Weights of a small transformer language model: width 224, 11077 steps.
MLP neurons of a small language model. Each row is named by its layer, matrix (gate and up: input weights; down: output weights) and neuron, and shows model dimensions 96-191. Each number is 128 + 24 x the weight over its row's rms, rounded and kept within 0 to 255. Numbers have three digits each. A neuron's up and down rows have the sign that makes its largest values positive.
After each neuron's rows, "fires before" lists the tokens most often just after its 100 highest values on Wikipedia text that the model never trained on; "fires in" lists the words (lower case) most often at its 100 highest values on Wikipedia text that the model never trained on.

L4.gate841:144115106103102053119100121158128092099093185140126145102128081115122125128110189143134127158145144184125194098159093144111110108106123124123115115128113150133156116094129099152110153156130123149123164102128120079132135149204130100117143122129149091084124133146133168127135144095097133114
L4.up841:068141098145098126117133086166151097134120172091110147113107127103122153124129163137102157184116151117143131174136123135109124138159136159114140086130124144110190147121173115120105104164090121142097136155125120111151095101128138122103093124124103099153117153090172132120116137153131161110
L4.down841:107122129142098128115114136101162137134121156124121153125137101130119149127170118119106147112123127127128140104097133123077156163100101123141112205130097181075126116149179120092149106115126134148137139132148099091156130101127142157178148110121180081120193129141078137167102107130108117137
fires before: "ong", "-", "th", "ge", "i"
fires in: "al", "along", "although", "algebras", "almost", "ali"

L11.gate621:097139147152130121128132153174140084113097101109156137113115152074117139143161107139092128159147153205145084162129149126114150150164122079105164104098112165096118143103148168138149146096167134135155140126105097121111115140125153121109127121115151143120151129124128130132146197129091135148
L11.up621:131135152129114116146186166148096134118131112152124145125093168079103104095124109094105158127075154157137106138137127103097123142152145126173134104101123140097115076128113116171135118155112159088155172140123133151134159112131154125109130135135122147143130110122142137130160153138130131176
L11.down621:097087135133106116116150105129099090097138100072082124159145128146134136096159102163064137158148104144138150100120158117123104145122150129136111088161117142121118148129138151119182141113141137139080143132122134131131109111130125128102129151131114132152159151119181170156112127152145172130
fires before: " |", ";", "et", " w", ",", "."
fires in: "0", "m", "1", "metres", "win"

L2.gate726:157125136120139142105130088110127124135126112102156115131124123074129146111136108127141108133154127159110136123107100132114122110139084126116108133106053156095174095124133121183113135147127082124138127141123087122089105117104143141121109171149124171130148155094102111070155150101118134117
L2.up726:129140105128164135104162105118122123117113120075154092110127115091134144094131114122117105137144170125127142112093116157098147106181129137134115109153095105120127127144113115145081147133151111098106132142109104134109149137136107161136090164114141100116149144100128106095143164074105108126
L2.down726:141091098101177128110111096091099126146123117174188126141140125111158138114142095113120098123097110110153094105111146125130129115145134144152124146135119145130114123147147145160106181160133075099146151117093079135101167097108130137146109165134151125120130163123135087095123120111157133139
fires before: "er", "ury", "re", "ral", "ur", "res"
fires in: "center", "century", "centre", "central", "kent"

L3.gate223:121126119081129148158137139135174133119117138114126121110110156092115132139154173127132160140129135115125097077141123134144111133119106123164144129140121120146093151127081174129051117094146140112161115136140107141125106101120105091138135198140129123129101093152145120134142133093122138106
L3.up223:122094120148100139121151203153154104112126161115140132111133156149095136106140130153189154114086150138138134131146103079119095113104152114163103140148123096137096088099102162117137130108125147103099092136120098115101115147111139107074150130123145148140091126136140136101133121110111133148
L3.down223:177113164143121154124120156129130124138103131106133118108140125101173154087122124161074119137161121102111141114118102135161131149143080098129126113143118096095112135162098115093116148115082151173117140127114081149146134164174096120122141138087116121127083160150156114116125144098157185144
fires before: "ing", " to", "ed", "s", "ure", " the"
fires in: "following", "due", "from", "failure", "followed", "follow"

L4.gate287:081146161153112121152126124125123098104124057135132138130130155138103162127130105108170143130150148114091162121157141102098130111128112112119118131111162139133088138166131162103112150125105149121120132130131113155150156154140112141131109110175120138133163133093115118130140192091141122119
L4.up287:100161148111113111150133151119133111156103107129123139138119178173130142115129115093131119170154150092121087110144143156177068149129146081101155102076120097101120144106110118134139142096108150115104137127149122154124133164163141191135141154143127106114139102142122141105135182101117126074
L4.down287:104139140131131127120121126131111097139128150088113168132133158153147097152118140109101090157119118161080135135136098114113134177160116118140145164161149108134122190111115122138126150119162153114098136135096124145115123105137109142122152130096117066144147142150132162113132136149124138117
fires before: "ter", "el", "s", "ters"
fires in: "ft", "character", "hotel", "characters", "channel", "matches"

L2.gate503:120131100087113109093130125139135080076127128138105127114110130110136137104135193137137154125137106126133177145137186121139143127158137088138146138085133124110161118129141134166157155115081110093137113126138111117143179102123113155148160108131115163125171121170141109128108119169112101141
L2.up503:127153083124165158128125156112113125132149124157144137194130144152125137182178140131159137100154107094137107111112130139154121156110180107165170134113158156116130125146140132155177133091152117129134120145133150176160131148140148185149089088152173145159099119113147129129095115134152112116
L2.down503:091120123129133144139126136075133152110147128164150117114127123143139135180116109154143090120139122133114119105091151106100118134126110189104122166189113159101107139142109137152175146069120138110144127102141149173097176154178109183135114133102143130153128117093182152126116146171126124121
fires before: "ed", "er", "ing", "ten", "cess", "ished"
fires in: "produced", "written", "published", "success", "education", "writer"

L2.gate855:153140156083152131134176157132116143118090102044148147195105111106109087170150098131123138140144135130148112129173144119129111158144149086076169113134109113129140147125157130181103119141135115112162152166099124099155098075142127129178107141152130142093141122120146105154134115133090104120
L2.up855:120122118138169115125177151159153110130081073135120128186126156105132113151120126108138131097127149155160138146131120117165085155133122047080132128111123125149119157130081107167135106081081126119135151122131110128106129094122109128158128123186149148142105131132136098147127138115139112133
L2.down855:114142106174091115188157130088128172151129135116097136160141148098124153185125144142154110147139106159114103106152114113123086105153132113104121095097138124107108105118100153150111136108128105117126134111045150136134164079121142115147151124167075120126104131167121149163108109151124139113
fires before: "ed", "er", "ers", "ing", ",", " of"
fires in: "played", "player", "play", "coach", "players", "playing"

L2.gate628:126134158131118112110172114136109115114105132137131138110119130136118144112130104147129124113119137129106164090171151164087080095100154155123155144087157149089168116132107117141124084131131098133141109165124125121154130139172153139152098105188164116127139114114129146188130129113137157165
L2.up628:154179138142138110084138075148117125110119113115111125130096160116140162110165071154101115101112119139087142122101125144083138157128148178110123090040121160090145122121108102147142106146127105097102111142124070137106128135126133122128107097114107097142115099061115143174091116103091132133
L2.down628:124117095115158076094112121135113150121117115106113139125151105126095161153127155141102141112121107140108164106184146124105142115105092136095099130117171142101139110156096146119109087127114099099146138144099105094108123098160135129135111132148150080124137104111118159179103111134133183116
fires before: "-", "ong", "se", "th", "ur", "m"
fires in: "al", "along", "subsequently", "although", "suburb", "algebras"

L5.gate893:127153127130103143123120135116132114145074112147126116146131139144132170114092132112161150111066122133136140102159090151136095095089153132116146120146091127137107144112149120110111125137186119137103130137118146153118156134160076137152174117128103155116118141122067123111181099162143129115
L5.up893:106114100167184145128124125121140130156118131119136124120110124159158116101086134151115150137112152160137113137121120170112089110084125158115109111117140140123131116141149114117130156125094118094169143126075144123125139129128106136088131080129049102158146132161079137131186121189138106105
L5.down893:081112084148144143129147131115114127107106135120095130166161139136165102126126131159185143136119110113177124089088134112117137099176150146108104103145153127128128156092126118115135107085127116104155159144136135154137138121110138088145180122102155109123183144132102155071163125161151160149
fires before: "ild", "il", "er", "it", "est", "ard"
fires in: "building", "built", "guerchais", "guitar", "guest"

L7.gate880:164092125172130102163111149147104119140149146107093077122174146137118113123082126141094125151135116145123189106125111141115110123154121115092108139121109146124174178131118143134084126154139113104146136104133118109121130094124135166124136174144141090092147121147153131122174160146121114116
L7.up880:127134121111180150138115103153114166112148172098111129114169127079165141162099102118107097160149097163145107177114095129105140134117106116130129099169105145129151130158112081138102173159131137160123140071131132109125091102139085165106107123137138113116141122182171167080137147119090131127
L7.down880:162111151126115152163141153106105098146129101109081125141139118135142121039173163125102124098123167134151112124158183136134105133142118132112121135162097152132132076111137131139137103082110133111117135144091134147121147072115131139138111137138129149093143138143155136155139141163101128116
fires before: " |", ";", " w", ".", "A"
fires in: "1", "0", "2", "elected", "3", "madrid"

L3.gate73:142148126124096100151107147173125142154147094125081185111123158094135141123125127120140146133138161085126105141119087141120131094120117129137153147158120125113087117148152153117134147112095147183148137146145161090124098116143118129186129145122112084115107103141111137179142156153161155139
L3.up73:131132110131097130124134146181116116147093104139075174080139139164054126164144108105102128165173123128145123156150076161099106103166137091138150118167142115129071111112148136156155107157111144130126125120109171089129102110150120150129077156147133143083112141134103157138133168142108124113
L3.down73:131150154178104097137152150131122120137130066111177131095141104139134119179118159122105169119147098074108073132101100137129136128180120094098144107151153127119096144146111149136150129103086141149160125139150145030128146120149129191106115124126137133091149129156141171138104097133116148098
fires before: " States", "T", "C", " |", "A", "ale"
fires in: "united", "mtl", "prince", "mch", "mar", "male"

L2.gate303:086127093127118107117115161112105130131129118118138149110087129136105079112161140133122122173144127125150124098132185121143110121116131121105146095164114118162116082104129127141130121114126111142103099122155110109192126107134146137087091096148141115093113141139122134119136164124129167115
L2.up303:141096156160186152096129124138093132133140141159145122075138153127104156134122058144126127172125138167107140085174135116121149122150141096108121113103132104090150140145146139147130131162120088117124114106121180168126121093147122121144113130143145108127147163114133106106094135114146108132
L2.down303:160123141151175116149139117123137071123131114129178087147161107125148168139129140101140113142119113122106119121109114123130135166166145137138138140138155126161155099134136133170122138142120098114148137083132152120124125069134130078102137116112150106128114113102113111107133163148102130111
fires before: "er", "ut", "ury", "re", "on", "ral"
fires in: "center", "century", "centre", "london", "central", "institute"

L2.gate429:111134130159074124136151158110093130115102092146074149127158142120144158127144131136086182127158125160129142128105136112125141163124108126119092154146115114126111133092106140132142119121121095111153151087179094146120158133108134115125122159114114174143085156140097097122118138124094112129
L2.up429:089122130143124109095205122067142141119128086138082144130122122155153122156105130144156150153114116156096128187137108102146137180131113106129135110161133133110146146077103124119132176131111076107162163119102159131119134116114128154122122150106144139134135128134081171103145114089087132155
L2.down429:120118115142125089106159142044111142168118127126086183124178130082138163133141146114111156134126092142138136142110116134112110225118139150076075103131124109127139181101124087104103152118176082088161134126115135143096117135116123115141146114112166130133109137139149172109127122123091095129
fires before: "g", "ction", "ct", "c", "ced", "s"
fires in: "construction", "council", "announced", "young", "younger", "counsel"

L3.gate329:141131085119142168120126124141167116112129104116152088095127127080138173138080147152099147159148119104141126101135100139131129152106138148130123097070128075160130131119164082125109157126139159083129119168094147165135121131139126114108099085110112154155127124164112088155117140088118119119
L3.up329:145102115126110122144111168114158157157074079109118066131148147111103089131135166077113133162171145101113151115148091128132135136086174106111135074104118111121147099148175111111126130111081104103109111157120107154141133128135171134130099120165171147132131163109115133077151128136173129132
L3.down329:108125119135157138121123107125132149141133153099139133106119121112103139110154135177138115131117140051141080104162132155137107112134155106114122103144161080110125137123150148144121150095188125110117142159109143146143117103168132143170101129154120134140105142124119191101113110143107151141
fires before: "al", "ated", "ation", "er", "ed", "ing"
fires in: "located", "local", "found", "municipality", "founder", "foundation"

L3.gate122:130133104118088138108148124143100122126108137135137142131130138139133222118111127113158143124098105100116097139098079123143138101132155106134121154138166136081116144169155095138141162102082084147132107132154127113140080129127115156162162138134149128136112119120123138110163093142169143140
L3.up122:201147121136127122144134152129095100130126134113147132118176092136138146147149135119170152141064105113111140138140106092114127130146164118145144114097141133085093111161149116152105123099004141115111080124157123139123126145125143163097154144138134138140106148118117143153123124136139124130
L3.down122:161179123133106112127122144091109115105109150094088106178170164160147125134157132104125101146154111086119094165123167098110113146146123136115106120159121098105126139139160132133118145124130144083163143135116121107141121180114126125100119092116135137147101157125125174140148104123132151162
fires before: "or", "ten", "er", "ed", "ing", "les"
fires in: "director", "found", "written", "directed", "writer"

L3.gate869:144121131109165096111149105172140144116098170126102127151145127121114074116149112117094116126133115140106126096109122134120130169096090128121145137106131129153128116133094117179124157166092157117098139120096097096168120076127134154163153145124149135153139132160162149126108120145121158150
L3.up869:126132126076170092110160118132107114154112173067098110125131127143098105131153136101105129118110106140135147119099128115150133123143124102130122127102142119144146135080133120158134113151122174150115132148089123119163131106146173099116155128139191162142139129121156109108098181113120123153
L3.down869:124159136114120094098154149147125108146076138079124114141109093168106124129080145104142100126137118125174129127119168123161127139166088173149097144112116136112185144091099115154110119130116166138112127125128133107164115120155163085155143112107143130137129138173143137077124178149124129101
fires before: "3", "5", "4", "1", "6", "p"
fires in: "2023", "2025", "2024", "2021", "2026", "jump"

L2.gate539:137106146153127149188139154157111134140111115144187137110164113161108106122143112119143132095101159094160122073121076124152106149144084092130101155151139167100114110151100126119115144144141160120091102126064114145118119129128127098150138141139095071094159141126145147126174089152102137119
L2.up539:112150129125102099115096148094110139146114128153108107142141128138118106160111118128146156129137168146169119095127140105134149116122105114140150129144130127121147131121108105127113106133117151151155134102109115106154173125118120133097100144187177115154155181154136120122135155130166139124
L2.down539:128142141101131130163099159126132136118140149122138144146120116131135128119154116116106135141140125145140126099158153166083106114165157162083167088108111160125170152113136150140136128130148171135179120124130179168113166115115159149123107109130178152139127127145133123136131103123136154120
fires before: "ers", "ass", "l", "ol", "ly"
fires in: "members", "embassy", "ekblaw", "assembly", "allwinner", "amendment"

L4.gate872:082125121107142083111161049125138110096146139143121098127104130118109104121154134132126142136148108110117116143132142138172138116182103126151156156159135176150148145151141091152186119152152097157166104117119108138142138147107177102120136131119106128093115135086130104086169119107139114139
L4.up872:147122138146124151112149131132130095119116110143113122118059125106124095130153090143137110106124144137099102172150102115185099058124113143095092104141143108103113147100143152163166103123124129175128141101113122123180115149151137090142185093154147119130129142111134125085110111196135105157
L4.down872:113145141152136162112129159125148163136132144094095098106160089139146162125134156114109128119105157121137151092158141129141129125134130136154145129113095138124154105107140101121113156116124162107154111131149149168144109149101130135112147147149109162113122169133121100177143167157141145105
fires before: "3", "4", "5", " –", "6", "1"
fires in: "2023", "2024", "2025", "used", "metres", "2026"

L3.gate892:120143126096118138126114161110167118150148130124108106137133111114159101118131163134103102137142097129081122148110112116107121120163120088179149191152069139098121151173103162134150127138132088132151155111141168165155090116107119131121149158182155107121141158163100162139130165143112164150
L3.up892:152118170099093179150116132172166117135096152099118117132145111108133094119119137134122112156147119148122119116086120088105134149153135115124128115117087093161102126129119136134140110135131113164120123137110121160113120116133138102156168177166143095123100139134116147144149125117137135158
L3.down892:114126149105163067108152166119137117153163118171113086095146092147099102135105092102130096135113107106097119140129169118101123105146146140170154150148120147112147137109153151132144120128145094171132137120089147142104112115151107159123098145110117139098143134174119157131136102101121127093
fires before: ";", ".", "1", "2", " |", "\n"
fires in: "0", "01", "02"

L11.gate81:076125149106124137103160120154123145131152154114145130152131075124117116118162134136118135093117094135121106159105141107105102170149145134181130162137162141155118143128153183142092088129167129088082108107098156106108126138135133133144107101148085131142109120146094124171141183141141158115
L11.up81:124140166117166155149131118136144085106149099171116114159111115118140142122153173180178136140133089149076155107121130120161139134149115142149155122121127111111125153147109151135133144121136128115143164139139109118113126143122152122114124141098111118143096157144113099121140132143164149112
L11.down81:172134142126145142148174104145132144153135096125097083126164171094137159124136131106118089120100076114152105121104150124102156137127158147104124126127125132130134170145134157136154140157103105143154151132121126110099147193128150131120115153125148147112106118145095164162105098121126121125
fires before: " a", "ed", " the", "s", " m"
fires in: "was", "is", "received", "earned", "holds"

L4.gate273:147110155085161144124143088142111146105112142134140157106123167108151150128119126143122151109144130132107095110128092161150148088141152177152137127126122128146117127125119102118079117138123093152106131130143142147117117117165113125152125096136106150166126168145148126134175118122115150108
L4.up273:175103149092137167102165077127131153097125125164141137103160154140172173118165176151123161143135094104119124107148110124130122126121149156139089118148106145150115118133136095127108119137103093117113137148138113155094103131168124131108103090135076141139114156153149137115166137095120137073
L4.down273:146114094126121100109136116087126165146134144164148107123112134121150110108131116131125107138119104123100152167155136108093151067194130112200102115157138110098125120110130141145108134136121121147164132085146149105108143115122127108109101120076148130134129132158164120131109138121079123128
fires before: " |", ".", ",", ";", "00", "st"
fires in: "1", "100", "1st", "navy", "120"

L4.gate211:124102107157129177162151128106112117128145121101120141136124072119159132112143135114140107137140114133097141112108154133136074113090140116132110106130145105125107101153118152172127097124106176124122116138114142134124116161121130156065169076110153141122132116129117067131144128102166131114
L4.up211:094098127121140090156151130119111118158124149148166183158140095139180152096139147160128127148148082123130103149140150112152117105132142162130121147123109092114169103142122108106170159106124105157169147098105138094141101101125099124192102128108146110105108128143134118108128113122155202113
L4.down211:133119089134125158080134090108151144136122136089128132130120105080137136161086083096108093157150134105128107126125115121169128119123178138134156088141139114147107134098115150187117136092098115141165120095094094146117117141127113143143121105133126116167117110111149123117131130143132114119
fires before: "ing", "ulation", " War", "ed", " Championship", "ul"
fires in: "world", "recording", "following", "population", "populous"

L2.gate166:093184112127106150129130107143127142096124102172137149100087143141148117107114119134095112118125140135143109111143158119147090147113136129136143074102113116115141113105120107109161166158137100139127159144155102141155170094107095145121118084095135109121120104105135119119148168096132140108
L2.up166:120134112115111164132084094129135112135125104151135129106107158142137094117127094157112128141113184145156144099147153110118113153110131142100174128120096128136143107121110124114129143135127110150105168159121160181176174088118150152114118135091137156145138126138162133122147174094155125086
L2.down166:083144081128160142129113124139088113130101122135130125147108172113161105145119129126149099125117144198137143115146167112089135104107126144094145142133090121146138092137112179157116125134070142152126156089098114166129127106117175120101141129138149114141136129149120157106124150099156172141
fires before: "er", "ury", "re", "ral", " to", "els"
fires in: "center", "century", "centre", "central", "up", "models"

L4.gate224:135103140140155136149126106122157115126105087124117104114132120124148101119113156121114108131134105088171080118218129079154101130173133128109150175112111106083079117136110122136149135111114126102158122129107161108164138146139118108129133099104135095123171123108112105139148112117123134131
L4.up224:173110124112146137140148073128164133131083105126096100070133088099171143113125094094117129154117113124133099143161116102159102143165113130149173147104134078102117125111102121137148111143101107117140124148094139101126130086130136133117158135124134139134166098081163115140111125107135178106
L4.down224:131142120148134083176167120140127126115131092154123109116099169098147117113156164116123101099097103110131144112106122111107141105099129125117125135167113082107129149113106120117138128105103190087125137184062131088147129107105163125129118134136126121135135110099150152133089129148147144073
fires before: " States", " |", " med", "er", "ition"
fires in: "united", "gold", "coalition"

L3.gate62:106139101136150133099119119074139123128156151138139131116124107140159132152069140147124173142116136102111126138131119135137140151101102134132103137134141079093131163114146124127103147136070101150084166138101127170119110135122133108140136081121077121143110141144082126134110107127123171122
L3.up62:097121156130124146132116135144121130142130123088121091099107102083164081084152168114120103144112111113137115130132161153130153149088132147110150161149163148139139105132151138141105121151107101148117167078107138117145154109117159111153108092127146186159121118138087124146139122144153091134
L3.down62:130136117155082097151131124195119105140163136092133149099142130114142127056148156148141114134141121126155087099106082133133120138175089103153100123142118111103128088128124163173149132128102103152138151159130085124115132121122156115162159084141109148148091131123082169136157095124137137115
fires before: "ated", "al", "ulation", "ul"
fires in: "located", "local", "population", "country", "populous"

L4.gate216:118142088166152153155103108127129120096146097100107133153094156132147118134065162193130152162101143114138149129145137094168144167102135139126108142104139116097143159100110103093154159135103110116138153138125106182177117116142122058150126152127115130143131155130147117137146152139162134129
L4.up216:135171086156158149116125155133120095137140134121136174170142145127131140152120123105126118091175139091130124110133130162150134167137138101170083141094117138131142115159118090133121118111098151092142155167086103129171116061129133156106131151105130105134128152129111159184131140118155095103
L4.down216:104163085131138088085151089105146054125129149121111142125163104107134138165094131133080110146118124132093181119176095109106129140113128107086147144116133134106146125120105124077127132120122165126098135133100100144137173102137110152119099150144166120111131167115199162181123125147140133114
fires before: "ong", "-", " of", "th", "ge", "w"
fires in: "al", "along", "east", "although", "north", "algebras"

L2.gate397:108130128134132131156129107106129104119106111186141108152154139169099128130160050115111165139079118100175090091128124115116099181116132132141122160146165126154136111145140157120107122160113106109152115171125135155114108141099146142167096145143098139142129145151130139179146135067136163144
L2.up397:106113092128127116134118101114129111134146170128112135131103200106072083171114125157112122111163130145126129137141126119140170164115136149115135145078110132072175149139152074154121160114140152139156086128131126122189089138090137138132107112132123141132116140139124111144146102172124156118
L2.down397:118104113135082166148122141084091141095129125136101124121158132154091137095115143150089136132119201127152117100147088113137123102125120113155112149102132151150168115134155147172118147129149148114138143145153146151167132077129165126162139086132134163113130111141135126119164104129105141132
fires before: "ers", "uc", "ut", "it", "l", "ly"
fires in: "members", "education", "institute", "assembly", "international", "edition"

L2.gate196:118098123107123118122131150122166170109105118177102132149110194146134125111109127106181125102140141145115096121176122125105147133142157112114154137110129129155127113112122115132175156138139103114097124135150100078122104106113168135135180150118111082152169131135136122118155115115138129130
L2.up196:115078125156113064168131092134144102128133127158140080081125151115162131105114153076141123103118172070088137107148160165149123157111134135155113113153107127140134103121172146102105176147165142111154150112173158124145147151121123182137128114130114152125162114132147153129128152126119116107
L2.down196:084115116107119137126146087144099102110106124110133124115135109108116157137119145117103153127100150131116140132115109149166148142150093159151115144121143125101155111139145124141096119171126150125151146132158169106145153118139100137076111116123104171155157126132127154098089138090121103076
fires before: " |", ",", "00", ";", "."
fires in: "20", "18", "2000", "19", "25"

L4.gate6:102159168137136151142145161120133125176131091118115100106147151147131124117131115119139120140191168116121145120128142161143140121133108104162153145111086093099165082119108080094109106150142129132096096197118086160131155144107129151119132128156114139161137145084125149179143101127122124113
L4.up6:095137110117084110111095136049133124129148096117115100159120116153132115139125131131124129146138185116096105131149099098116161121088152146140115145123157132132141099089122103097152139129104111113114095146117092154188158180085150107138115118105117179140116109116113184147129154161159112098
L4.down6:110118109116116123114149093083122140136149104153123127118110108144144093126150137117130085121160144099117126161134103120112110101120166108096103158139113112113118104131126176085129117162076081152139079169113113088109140134148129121109147134137133102177123129103153194159107121145090142114
fires before: " States", " A", "w", " K", " of", " and"
fires in: "south", "united", "north", "east", "all", "west"

L2.gate16:125130126147128076157120099116131121147151119142144104132112103128113107099156087149154120126097121114084127129160116164107101139126127111124133143103126182090138102158111094117141147078125151088125089110160121168111147128072139106148151115132130123185092108091067093102158128143113144150
L2.up16:143130129138135125135115101139143126158186111123093100104163097141092093135108102145170106107126080094114107099181142124103120117184130148112133113086148145139123115132129129133143125069137127173134131151097115148115159098112165145158106091115148138138127128120104114164127122138181134124
L2.down16:112128135128179114138077105115113140154164148054142112087150114133158121097114111157121141114145090115159123117133101144139143105156141146111115140139124125110138123162141157159123108079154143118173115172095141123122111124164115136134123129137154126099169180171154139127088132125119095123
fires before: " a", " an", " the", " b", "and"
fires in: "is", "was", "band"

L11.gate351:131112133155150101116091084137140137152136135108115091105141144154131119174117141074104136131124152137146137099155165164119093137152118128125111124121135129124104115140088163121120157140144125078196145133161124174133128093131132091122121134186131084100123115114093126098092135072074119118
L11.up351:094134103178144149094134104117151147156112115145126079155133113108149097125153104109115121114145100143144140066193145139079097142108143118129122097112107115124128104157153147143125166162134133128129145142122093110122114141093142146106116110156126094084128135152144113074136128134155157146
L11.down351:097136125147126130138102133115121132186133086099106100166138154145147158133116064111122111135097093152155110095140134124129108111126098107135103138145140156099146143114167134125137119143120057120116105114119139151134172102127140080102130139178121091103129127156100133112108123121094150151
fires before: "er", "ury", "re", "ral"
fires in: "century", "center", "centre", "central", "manchester"

L4.gate558:128095094120127151073113148129135097132134130165127087155158129051125140188123145124125187106164149133108087165106120133155098118116135157124122094135162104148129137118161121119135136129119174161152141129133136111142075124124090116144165123153110134170084133171141107118125135160133128095
L4.up558:176134075110130124076114164104126154154067113146126150136146178149120123139143124150142110105141116117098142116140121096162123115118098083168123166123106126117138130167131133094137126135137144133125143121164132161124147118152081103139129112139162167132118124151118159107141162160126128154
L4.down558:128131121081126164125139112150103143111099176123151136125089097099119137134121131132123136084103118097125104171154119137093087139125118131174130132102092120095175117110143129166078155159106103151159121110117149121117075109125099127096140109086092129139129138114175139148130134145093074146
fires before: " |", ";", "–", "20", "st", "."
fires in: "1", "120", "1st"

L2.gate485:139143101105165134121146172132115132123142093134155154158127123131121123125112147099143132110123119127133124127118142158154142126126172137129108102177150138169129104114137161124178117167157153178116162128121116164093138127140121187150146030094163171144121122131100111179137120112102130125
L2.up485:116147117123116151148144128159147138140145080141094101112181124102188094106117121118126131152106131085113150123119154147119106123139125127110086138113181142143112089120129124154151099140129164110126125151127145159107156118128120178128161138091149153111131153137085151107107094080108127164
L2.down485:151108143165190144181133145139162135095114106131159148133136119114158107115161121143181174101131144087119135167155112158127093063136165141097107110103136116119129160134164146167123098179103110145096162143128147122106172134127106169168141152120150165157149117116123137133165094130120115125
fires before: "er", " was", " is", "it", "ard", "il"
fires in: "he", "guerchais", "guitar"

L2.gate268:139083154148082146094122152104129162118124166120110151102111153153101140113133143082122101141118121084139110112150129103149114175098117162133111129174104103135118137127102151156149127123115087126132199122132122114109115105162111102151156115159163169119117108173113109162134109136135121106
L2.up268:115121158136105133123140103120123126114171171127149152134131135116116157151147196105135131126119181095104134163111106143184126101123133125108092139144139148119103154109123143103185109141157138111130122111124124118098075126137137124117081094137152102126098131133141151128137121116133134112
L2.down268:172127152139161127149122121091156122099099137133121149149164145193167131124127201125158061114130104141135147093145128136181128109135145126128099125117146137167125113117140179164110121107143158100127152103113146132152127103132112163162126140112121105125114104174109164102105153099103141134
fires before: "ing", "ased", "ed", "ase"
fires in: "following", "released", "recording", "followed", "release", "follow"

L11.gate464:098128091151128163169121110129133148119127159101084180086137144127164097107121091103139104118175138135114149123149125172113116133127099130191090103127148153111124133122171123111132124155159132113124065131109132142129137148160113128161130081138140104096120092078143113144143149114143141159
L11.up464:129148153120088122097127137136112153140168088104132169142117118104161138096134146128139155106124143148127121094131152117100146116093146161139119128180117116137090108176088121133149083176176116126148114123120168156124049130071158119165137110107103129134114114110119105081111177120130096113
L11.down464:102145109132129139094121133125097113190128130109135136092141196120175114132083113144069133138157162154135146070177104120109084130165089112108113139178111129130131130127109110152120112148118140171141141129089120185109134155124152091143179159111125115147123125147131136132175183152179121121
fires before: " a", " the", " an"
fires in: "as", "is", "was", "became", "to", "become"

L2.gate518:102119141135130108111151085127120126116110136145146160143131115141116136139094113117126183138163138122143102046127121108158183142101102128171143131159124139148132091094119135121114192102115143134133154089115117134159142148145158139171147169119115122130087121140123117122136150110123105173
L2.up518:134160136135160112130140147153163100133123122071071126118197144138145162111177142148135142120118128102083104071134104108125092157105098151106102119090118122122139126109144120152146120156125120163199119113139148125186152126119117109096144117103126105137117159121192122137138101119095125165
L2.down518:120125165166138111113152138126122114157115177125112115168159135183175180133138165139127177123141139093106145094119105160143102146086091152130110110103134134113111152172153107117158142130190110130184121100124139157144082139129134127127156145104112125155129106135176125115163157151126095162
fires before: "g", "c", "ced", "s", "ter", "ts"
fires in: "council", "young", "announced", "counsel", "younger"